config.toml
intermediate_size = 640
tie_word_embeddings = false
learning_rate = 0.0139
schedule = "wsd"
decay_fraction = 0.667
final_lr_fraction = 0.02
batch_tokens = 65536
train_tokens = 217300000
max_steps = 3316
MLP neurons of a small language model. Each row is named by its layer, matrix (gate and up: input weights; down: output weights) and neuron, and shows model dimensions 0-63. Each number is 128 + 32 x the weight over its row's rms, rounded and kept within 0 to 255. A neuron's up and down rows have the sign that makes its largest values positive.
After each neuron's rows, "raises" lists the tokens whose logits its output raises most directly, leaving later layers aside.

L4.gate559 [124  74 109  86 135 104 116 124 116 128 108 114 157 132  77 102 124  85 138 145 137 103 146 121  93 118  91 125 178 170 117 104 163 142 102 129 176  87 147 130 153 126  79 123  99 200  91 101 123 117 139 137 109 144  82 130 116 108 158 129 133 150  67 147]
L4.up559 [140 129 121 177 166 135 189 165 130  88 138 140 157  34 125 117 102 119 205 147  83 190 141 115 138 119 186  94 169 168  81  75 188 191 129 118 113 153  93  81 137 149  60 165 129 147 139  91  89 129 148 153  75 113 135 110  83  61 181 160 167 102  91 124]
L4.down559 [154 141  73 103 142 129 145 120 157 114  84 162 144 142  87 130 127 118 152 172  80 160 103 117 148  88 138 169 152  94 108  80 167 166 188 118 136 179 133  63 124 107  83 121 143 196 182 132 125 201 138 131  96 139 201 167  74 132 110 104 120 143  69 185]
raises: "ized", "ised", "ization", "isation", "ises"

L2.gate61 [115 155 122 113  77 155 170 112 100 134 110 114 196 176 157  71 159 118 128 132 104 159 143 139 132 157  81 168 129  99 100 169 142 138 174 127 127 155 161 103 138 105  83 141 107 129 165 191 136 164  96  74 117 189  75 115 146 187  97 102 122 137 116 158]
L2.up61 [ 52  97 160 116  71 144 145 168  86 170 107 144 131 107  85  87 155 119 149 139 113  85 112 134 131  55 122 146 141 112 197  79 120 114 141  99 126 173 151 130 144 135 150  91 151 157 102 150  65 200 165 137  84 100  77  73 205 146 142 155  94 126 112 206]
L2.down61 [150 141 116 152  73 160 159 110  82 209 124 135 132 137  93 133 158 115 105 147 107 184 132 132 122 153 203  99 169 161 107  83 129 178 117 110 164 133 140 132 147 125 113 134 152  96 175 104 149 145 128  98 152 193  64 106 157  88 127 105 173 130 177 107]
raises: "us", "uan", "un", "uz", "up"

L2.gate423 [177 150  85 102 121 138 145  98 129 127  95 115 112 192 169 160  71 164 107 208 104 167 122  98  92 100 103 172  94 107 100 128 148 169 137 105 117 118 133 136 140  93  69 163 102 165 136 153 164 118 155 180 135  92 164 132  90 158 195 107 184 164 153 166]
L2.up423 [149 137 121 142 124 129 120 162 158 114 105 146 143 124  99  87 206 167 166  72 151 103 111 142 166 178 101 108 157 151 190  84 131 104 120  89 176  48 112 151 139  96 103 148 106 124 135  99 158 161  70 169 178 100 164 114 162 120 170  91 167 105  75  89]
L2.down423 [ 83 126 137 111 133 157 112  99 112 118 106 122  99 144 179 174 124 187 125 204 133 113  92 144 132 105 140 183  94 150  77 171 146 151 155 140 131  97 188 107 114 135 160  89 139 109  84 149 147 126 117 163 152 113 171 105  69 121 173 162 154 143 163 147]
raises: "der", "de", "des", "din", "d"

L4.gate260 [171 131  85 138 175 167  71 143 188 122 119 112 162  86 144  79 104 159 123  91 188 145 155 179 123 113  77 137 119 137 177 142 209 121 118 128 151 164 174 127 128  55 134 182 130 140  88 112 123 126 148 144 140 129 130 216 117  76 133 132  69  81 157 149]
L4.up260 [187 137  95 171 142 123 123 159 139 113 108  97 163  90 176 140 115 163 167 115 125 110 135 156 183 162 117 139 107  87 159 115 121 171  67 101 144 106 131 117 127 157  80 116 144 143 111 132 105 129 105 180  85 127  98 198 120 132 141 166  98  89  96 129]
L4.down260 [151 159  99 146 178 123  77 170 152 127  66 166 186 140 141 119 113 124 190 120 122  99 101 137 134 158 103 162 118  95 169 146 152  99 131 109 135 175 123  98  91 139 145 116 110 129 156  92 172 156 126 165 143  86  93 197 128 142 148 154  89 121 179 136]
raises: "ises", "que", "ised", "ising", "let"

L8.gate469 [204  95 115 105  93  87  96 151 159 115 152 178 109  94 176 156 123 167 140 114 167 138 133 142 143 148  89 100 189 103 188 103 149  83  40 137 103 111 121 120 137 164 125 198 155 110 108 159 165 128 153 134 107  70 148  79 106 104 123 208 132 130 122 179]
L8.up469 [144 120  27 146 105 121 117 116 171 128 168 165 134 114 167 208  92 134  85 162 119 160 130 109 151 111 128 138 155 133 124 160 125 104 103 100 126 138 125 153 132 136 209 204 155  96  73 182 155 117 129 152 122 181 134 135  99  41  98 185 101 120 129 134]
L8.down469 [172 107 122  87  93 146 163 101 110 146 203 157 155  69  94 169 156 120 119 153  92 102 104  85 122 157 153  96 117 153 149 117 162 142 105 145 167  85 130 161 100 133 148 107  81 121 138 104 113 137 112  61 187 157 125 130 118 165  75 168 101 180 130 111]
raises: "d", "n", "ca", "s", "m"

L8.gate559 [ 96 121 142 108 100 173 150 164 102 122 145 196 157 104 116 149 138  79 182 155  90 109 116 129 163 141 138 210 135 152 174 120  89 125 110 170 111 151 145 110 174 187 129 125 115  71 114 150 155 112 140 110 149  85 138 169 132 108  39 101 157 173 111 183]
L8.up559 [116  85 170 175  80 154 167  99 128 136 175  64 146 123 137 157 148 115 124 143  95 151 146 140 164 122 109 109  96  58 120 150 135  83 127 145 145 132 122 130 162 124  64  84 135  90 118 195 179 158 127 181 108 130 122 151 177 100  98 102 147 166 110 143]
L8.down559 [ 33 181 129 145  62 121 100 150 117 117 141 121 202 175 138  96 132  86 154  78  73 116 152 142 115 136 136 123 191 154 197 138 125 142 125 138 117 121  98 142 142 108 175 150 150 130 141 118 141 112 115 109 142 115 190  95 135 110 122 175  69 131  96 159]
raises: " it", " which", " respectively", " this", " he"

L4.gate462 [131  94 114 143 137  93 126 143 108  79  98 180 200 126  78 139 138 125 154 160  59 105  86  65 123 116 150 212 126 103 135 121  83  94 133 150 133 168 122 147 164  88 103  64 145 102 170 156 138 136 190  95 127 168  97 135 144 137 139  92 153 124 165 101]
L4.up462 [ 74 115 158  80 137 117 124 210 112 143 158  64  84 163 145  94 128 123 173 133  66 134 167  88 146 111 148 109 130 172 169 173 122  73 202 126 123 134 133 144 146 111 110 124  96 120 131 142 100 152  89 129 109 130  88 102 114 169 137 149 141 113 147  87]
L4.down462 [176 134 155 200 117 154 119 192  76 118 153 130 167 120  52 133 109 101  96 154 124 124 129  91 171 172 177 175 126 108 110 123  91 152 141 139 124 166 147 131 164 154 160  97 141 106 124 144 119 159 180 142  66 103  75 159 112 185 116 106 110 131 125  85]
raises: "í", "ín", "ás", "iar", "uel"

L3.gate503 [119  87  50 124  94 160 193  84 191 147 122 102 111  93 104 106 153 135 186  87 108 125 167 132 151  95 136 166 165 100 138 114 126 150  94 147 122 136 201  97  82 125  72 102 137 100 121 173 137 155 145 143  98  93  87 120 139  81 171 134 127 171 162 110]
L3.up503 [141  99 134  85  75 124 190 149 127 151 138 197 134  76 134 155 135 126 135 162 125 134 170  85 107 164 126 152 100 128 133 138 130 145 160 194  91  67 163 121 124 170 145 109  84  91 128 123 102  95 126 149 158  97 148 109 174 122 133  76 130 105 213 107]
L3.down503 [115  98  83 192 160 156 128 141  80 145 133 136 143  81  97 133 110 142  87 105 154 110 167  99  85 134 206 212 107 157 130 171 122 132 148 108 153 130 158 110 105 176 135  98 152 156 178 100  83 154 141 171 104 150 128 134  92 138 108 151 119 128 148 138]
raises: "and", "anda", "ando", "iling", "iding"

L8.gate307 [130 166 169 110 128 143  94  87  93 109 135 139 139 115 141 151  95 207 149 161 144 169 138  99 109 125  79 106 148 111 152 132  52 115 105 119 149 102 111  81 127 169 117  81 158  56 113 162 180 125 159 141 136 104 171 145 131 130 131 151 135 225 115 151]
L8.up307 [161 144 160  66 156  96 118 130 136  96 161 150 202 114 132 148  75 132  90 110 100 151 192 100  97  94 108 118 178 105  83 140  66 108 156 126 134 134 123 142 107 179 170 115 148 114 100 114  96  71 146 158  97 113 197  64  65 153 131  67 123 153 119 166]
L8.down307 [136 140 116 129 106 131  99  91 133  45 219 187  74 178  89 150 110 185 105 133  91 124 141 102 110 155  96  96 147  96 148 182 130 150 151  62 159 156 172 130 160 101 110 112 106 160  98 116 161 176 138 117 116 122 136 135 171 121 119 149 100 176 127 130]
raises: "rit", "ial", "rel", "ren", "ound"